From a checkpoint of a small transformer trained on Wikipedia: LayerNorm before each block.
MLP neurons of a small language model. Each row is named by its layer, matrix (down: output weights) and neuron, and shows model dimensions 341-511. Each number is 128 + 24 x the weight over its row's rms, rounded and kept within 0 to 255. Numbers have three digits each.
A block is one neuron, or neurons of one layer that tend to fire together. After each block is what it responds to, as a language model described it from the Wikipedia text at the highest values.

L3.down545:134120106134170159132148186160090170113124121163107126136152141125133101143082114120161130106110125132134100116142169144137111116107126088140141157139155102157069135176146136129099140128104135141131108137152153117120136136156168119098114138094153168095121183160109114116107110116101138114128143112111141118107105156130109100111119149147153153110138112126155119193169093110144124142177153137122149138108135116161142145123156099137159102120134138130172105118118123127120170177158098093134174087138135138122122117109
L3.down613:114105108127134101134177122122131142155116093125099121178114107158122135170165154128107125086109106152144094108142164117097160128156160118164191141125168116126096101107134163107131153116115124112122121137153119099124149119128109153113152123179106123153155132079159110133081111106184070138110140104176123148173119153141113093145166082153086121126146119122155136151073099139138148135132119158152132119169130140135153139166115104113105116125137137135154169138139145131131170093147154127093133166148134139137139113115
L3.down1003:140130113125140138110090129147132153141106132089149129187132126098155129144075150071119109125155162123124118133154119174117131150125172120088121134139153140096141096163121097150133126137166168127111166153195192101082152174096175123121085137158106114154128179154120103159116104116127159192109158122168141097120130139152114101124153140107152176147133109134138201170156082138141131140137110129120151123148146136094110117104125169104122108140103127147179128131094135131150116121091102169166153107139112099155091101105
L3.down1273:119150125142115088119111124192113129107082110139138106114167140118151144102131119145128139073127108166087118160118105133158101185131086124167124133155104115107113123107151116133132120117118140135134122171096142058115109124129135124108115109157107094141106100147103123124144126128118104146169085120098128118146117118103095119147169109132115075097095053155153152085142112116137126141070133125133135076124109186154109157136141093138134113142088136109097133120159143146126156131120173097121141158097121139115154134113
L3.down2806:134118130186102119119101092158168123158126150108099143167106124110109143141184105121130163120114165111107112142124153132141147146135131151130159166145172106112103095097152141138133148166102149127144112155134157138100155153065115117146141140143148106099145137105164129108122140107120153146115140118141143132092119110123160137141092112145166108064174112091120107150109153102105118101167143124117122119127089156132122135120133137122157173169132151131137091110102120103164127165097136132135192106166167098142106126096
L3.down2904:125119123132156129099132150145156130099146131103132115202135113104116150091130134153145156094111129116146121142120091104137145120157129145129163120107154136134130118086152164151150150160121111182127138151124134111122101133154126153140131167135157114140087098157160098145057120139104114130145128141153125150141106166110131106131146112125115099137112110124111130161116164079154111132094102139122123108098076151139143153142172075150152087122151144122130173129109110161122119102144131155127125105165125116104161090129
L3.down3403:078133095135120106115104147111151130144108138127123140140148147080159123175114126145108136098101143121104156098137131113160113116130114083147165145130174112136130111132160122123159155147125152132136129180134135105079074121173152151151065124118135120137122081088150137159172150116125165182146136117148148119165110130146093107161147104159130129107103112147124159142106141123153097108109146121143187083133120166120158134128124096131141080093128122150102138109186166135106156133160145137119147123079114115142151125100
L3.down3770:114100111155156112117127130114149156158117113142120114166139124130126156143174122157163178095090117141119134131119074088176122142146093103142167127096175099159130119110161135122136123135104082146118141150101113111100085100182109115125136116131156102173136091107146104122080123126122134146132088154161143125109085169109111109130182091137108124128091100145175151127135201102144124121115147119143117107115086151122149158128137078143137099102146133100121154142148116178146134120154128111130137129134150140082151127109
Football scoreline punctuation

L5.down219:149087110123131091133101130100088156135117161125146108127106129062157135112122128127096148134164198112137139153112148093104119135138167139114123132129122124121113129092111144129116144148133155124120137130102111103136135161138119149185128162126141151134113108104127106127142129132149169120151160156118101109147146095108117118170156168111148122115106166130111092133134113073149136093164096155142210135121162100138115138122123046165146134091127137149114148092130150130125131126153105118148133090158148133117160111133
L5.down497:152142112166119150118136126168126164112106135135104140101104143119148133163129139135129147154106160133178184163120160120106122143140138151120103116137096142131101142133095111132122174106117126142142146088140133120124171140127111150156137136109145089141130080145141135109155142122128118142109159111135086130159128110161101118156088132168149079107099141179142109153127132150140149152127097105128126119146090094077093128136162091118135131122136118122147134113132090103149114141096110151156115117146092135072161163112
Word-initial W/H pieces

L5.down1:099088102128136111131108138133126098131156149157130144156076152128103154109163131118154112111116112133068148147088106144118125106146136159106160118125100159076122111160111167095134184110121095138108072096146108135145184129158106148137138146101157133140097086122162122169111167135133161167128129124111105129101143145110119114103149103135144134073091155151120166095140134132137137131155136175149116154147137101086122136133115167131090154147123115109089118112157112132126129130170157138123121103144138100120139118068
L5.down2063:111099092156132147116139113115120129150113114144132131183171157097133129107098091138164128125156160107094146094108064124140156088124095141165163148133171153106126135176108134136135135129143119123077111119141162054129088148113092099149106101163131116108131127141115136125109141131135092144158110161088190137137130083173108154088170075139110152125115112136107141111138171095176162139139100144126070118156138135141161126150134127096115113108128148114121128102121158143119097115160116108122109176116129115110188130129
Football match and roster fields

L2.down280:108117109123109128078101127099126122166134089104148143178108132121160106097127134083113065144125100163155099135125136151135165147157168134169138111107122094120181094088139161160119126102155102172105117092080101118090111128167109105107149122123120136124147139122150123153106174149125144151154140159127135107123147153131131092132145052163119116085124138175116119112143107117098181116139112099171158121143104132119101156175145108137082147143133103131140075096092159126148117089095087108092085090140095096111121117140
L2.down1597:146121180074150164167098119135148159162126109090135112122124118112081145112129119147133109145108087104095140141139116110113089109094101145119096152164076124166115134102133152099101125126114106115124116138088135112096138141131136087114112115116146137132122131117077100133145176153126136083118153153095131153098114101102118106144146147103135165102120143130110149144130147088100150089122049114107147145088113135171124146125125122156095141140146149091084107121121120153141069129107172101141131155131162130112153118123
L2.down1863:183140130121106142151162128077099105101107138102179137120129145131111125093126155140151106120099148118112182118155141145173102115173113128167113134146118121157121122164129137138112106114098140141114134142113150134123145150118176132115096099095116146113156133163117096127133135167110126130160138105136107156138178132150121118145120100104144120104078142122117131171121151135144163099149114127103161129128096116153128170108178101133131142132109118113091150151154164148140102121149123126158091146148179143085137117099
L2.down2661:148104083136124134129081101175121128162119128129141153134131105075108121128118134127110155121128092151152098114134100160108126148130134156151156101146124131114152096138129102125110158142143132130147114146110102165134118119098120149066160134119134178118135098144143119128142111113100127123110115102162114146132108139149107140154137141127145103136114144096145095174171134115141088163166097072120137119112140146108128112125144084114113130173083091100106115087169153108152142119106151162112123135112119155095118111079
Military and group units

L2.down2142:129153111160104131106070138146125111114161134133048127100081140117125191113168119149139143145166103162106132107109147102103127121113164135105153124123128117153149127100176136138119147098128129090159094150142106152083111139146156097141121159185123097122139123159115110177121199150127144101142146146113141144104159093119142142126154108120123101099132137131162151207117106147102121126099153116115098093103106150143138105133135128127117124148094119138121134141125132148142119094146156118107160134157104140123131093119
L2.down2796:127103127109155098151142129138116142157155130124122100132179126142096159103108098125145188068189181116132104135142078145143177118137126116128137126135175124134103121103128123121152158171110118158105086113119141152122119145120135138115101162168122128108120119123142137104158114130105081141126101124162134107166135124138123094093129108126131122117115128130170145109098137106162125110138120133133138111141107150087158145157164103152128125156114110143151109197126138107108143159125161130132170116121117109091117109164
L2.down3021:143123144129122125076137099098137133149121117140128123137111086127116141127165110189148121118108126103137139098159165117104120139145157120102177193142145083133112145109138144093114174143161107106100125129147121089074143147140117113079081150150103119123129124152132120136115148126091125134120109097139149126143124110159162173153118103114115135096127163109161100173110135111086147078137145123158175131130140152134098110117108121117144114165129122088123150154111124140102118098148123177108120145125102111141133146109
L2.down3255:100136103153183148112130124148130147129116103126141114128102150137145138156085160180178097122133150122098112093131146118099168126131139155119116136158077089118101121137094141120119124136128153117137163148123106159149140103141153090142103109096141120067114152110118178139182121097131118138135153125120109150150121118106172150154089102141133077112133130127116163129122128055134120161110126144168147145084119157157130113098126155131117142138101181156118102119103157107108153143088136136115130181116128136131155099129
Sports career terms

L3.down74:132103167129097103140096138113150127135085165092151126101128086115148122142140199142120112149113141146121155089106096136143107155139127152114128103090152142109127105136113131066131135161133143144164147113084138156163135124118152150091126121141179114051145122111129112152165117115115143110155124143117124144141120110123133118146108156105145133100091180121066125122164116158157102100126110140149128121158123118133109177149123128101140153125141113144129160147144179135088144137155151161122093119119122101062134104081
L3.down472:108126137137156156135106159120134128153118135145168140128127111143093112165127153110145145135098148160142164109083096118159147147122158094117121125100110119132155120126128103116089157143176093160112115154095129163125099160116134144175099128147105166139127153136074145141133074123097143123111098095137117099125132135091122125134107167135153121127136083156131113102136162122168085185144138086142124080118098148123165114142124087136166144132143053111150091169141115108100127128147102108153115136125137091109117131140
L3.down1388:119134150137113123103098134130120134175124115094156149147144096122119102135134160111153063109152135137102121135123110082146149146116076085085142112144133153164145140133135086138118107105129106081128113151140168124113065129135162096109164163123196128149106148158104115150149120102138138102061120096138149132125109149120130108134107131137140099122116131144104135149115140160119110069121143103112135130106132133126097158136071116131176128151094155112136122151113118149146134129121134178143141176122152103071134152118
L3.down1489:143152150074166164151160107123129098084164167096130159112120108125119145097116191137151121176135138102148135095087139131131112133117170118113124107118101124133162118102088138164107146088155084145148150132114127185130121160134157100073134155149137139141127125138101153120108101095126185149143173145148115164151094123139132121158160138102141108114105108096105159143106117143137110135109119160170157134113138168130122120146136096123081123118158149136125171163127151175091161112132115134070139145095125117104155114094
L3.down2219:146168087114151159135117108133122117126157128132118147166074139124151133120123149101096123096081115120115121127128104112157105148137172139135142133140111156120127138115141124153148148126145137129124147158090148187083097136129171115113116142168153149141123128144114130133133127141159104158070169153173106148148137139143103133150152118087150114129161147136147079102120153125140133072102127155133141148103131164091076110111100119136125090108100118119122151116096137114119112139099126132153136119143081105136162142170
L3.down2249:117094125091135110114113135125134134120113121123147137086058153093123121150133153131157116162112176085146152134119118113160165114123148125090096099081093141145164135140164129113121128126125101107102109139128143178096091151129107149083103170163121110119140128115126174088116110144157145142106132153114095108122087086127115155129137105102107091098125123109135132160090121106182115120208102144133152108107107091146117146156146118138126131118135117111071122126078122117142148150125113125166134091143117085132203136134
L3.down2567:153142186110137094165136084116156126124118144138160089124120117144124157131145105137133102139126129137110156174137142121152148127176138102115148121152107135117127127160120141124106145106123143136150114168107063141164147094120130130126121135122105111104108128130098122114131121160124176144160142137117114129175138139106115176124117141112155096138166150151135144112175097125124108094164146106137140093150088114103118167083081115137098129132138161089137112168142124127136127081144137111078153159097098131142077130093
L3.down2623:162108134157175127148098159136151090103133120085132152143120146145113119149151118124151126155093150170130161143144141157162147110162133077109093102117089170165146163131109107098105109101146106097130145131133127130147156151087140166088165136115147161147144122110132109127087118132132155157128127125081135141169120126147120124140114097109173141114126131086145102137143057125113096099132180110120155143153093142131132124136104103112129123134137124113128166185150108142151152107108120125130135128154141101107085119106
Noun-phrase head words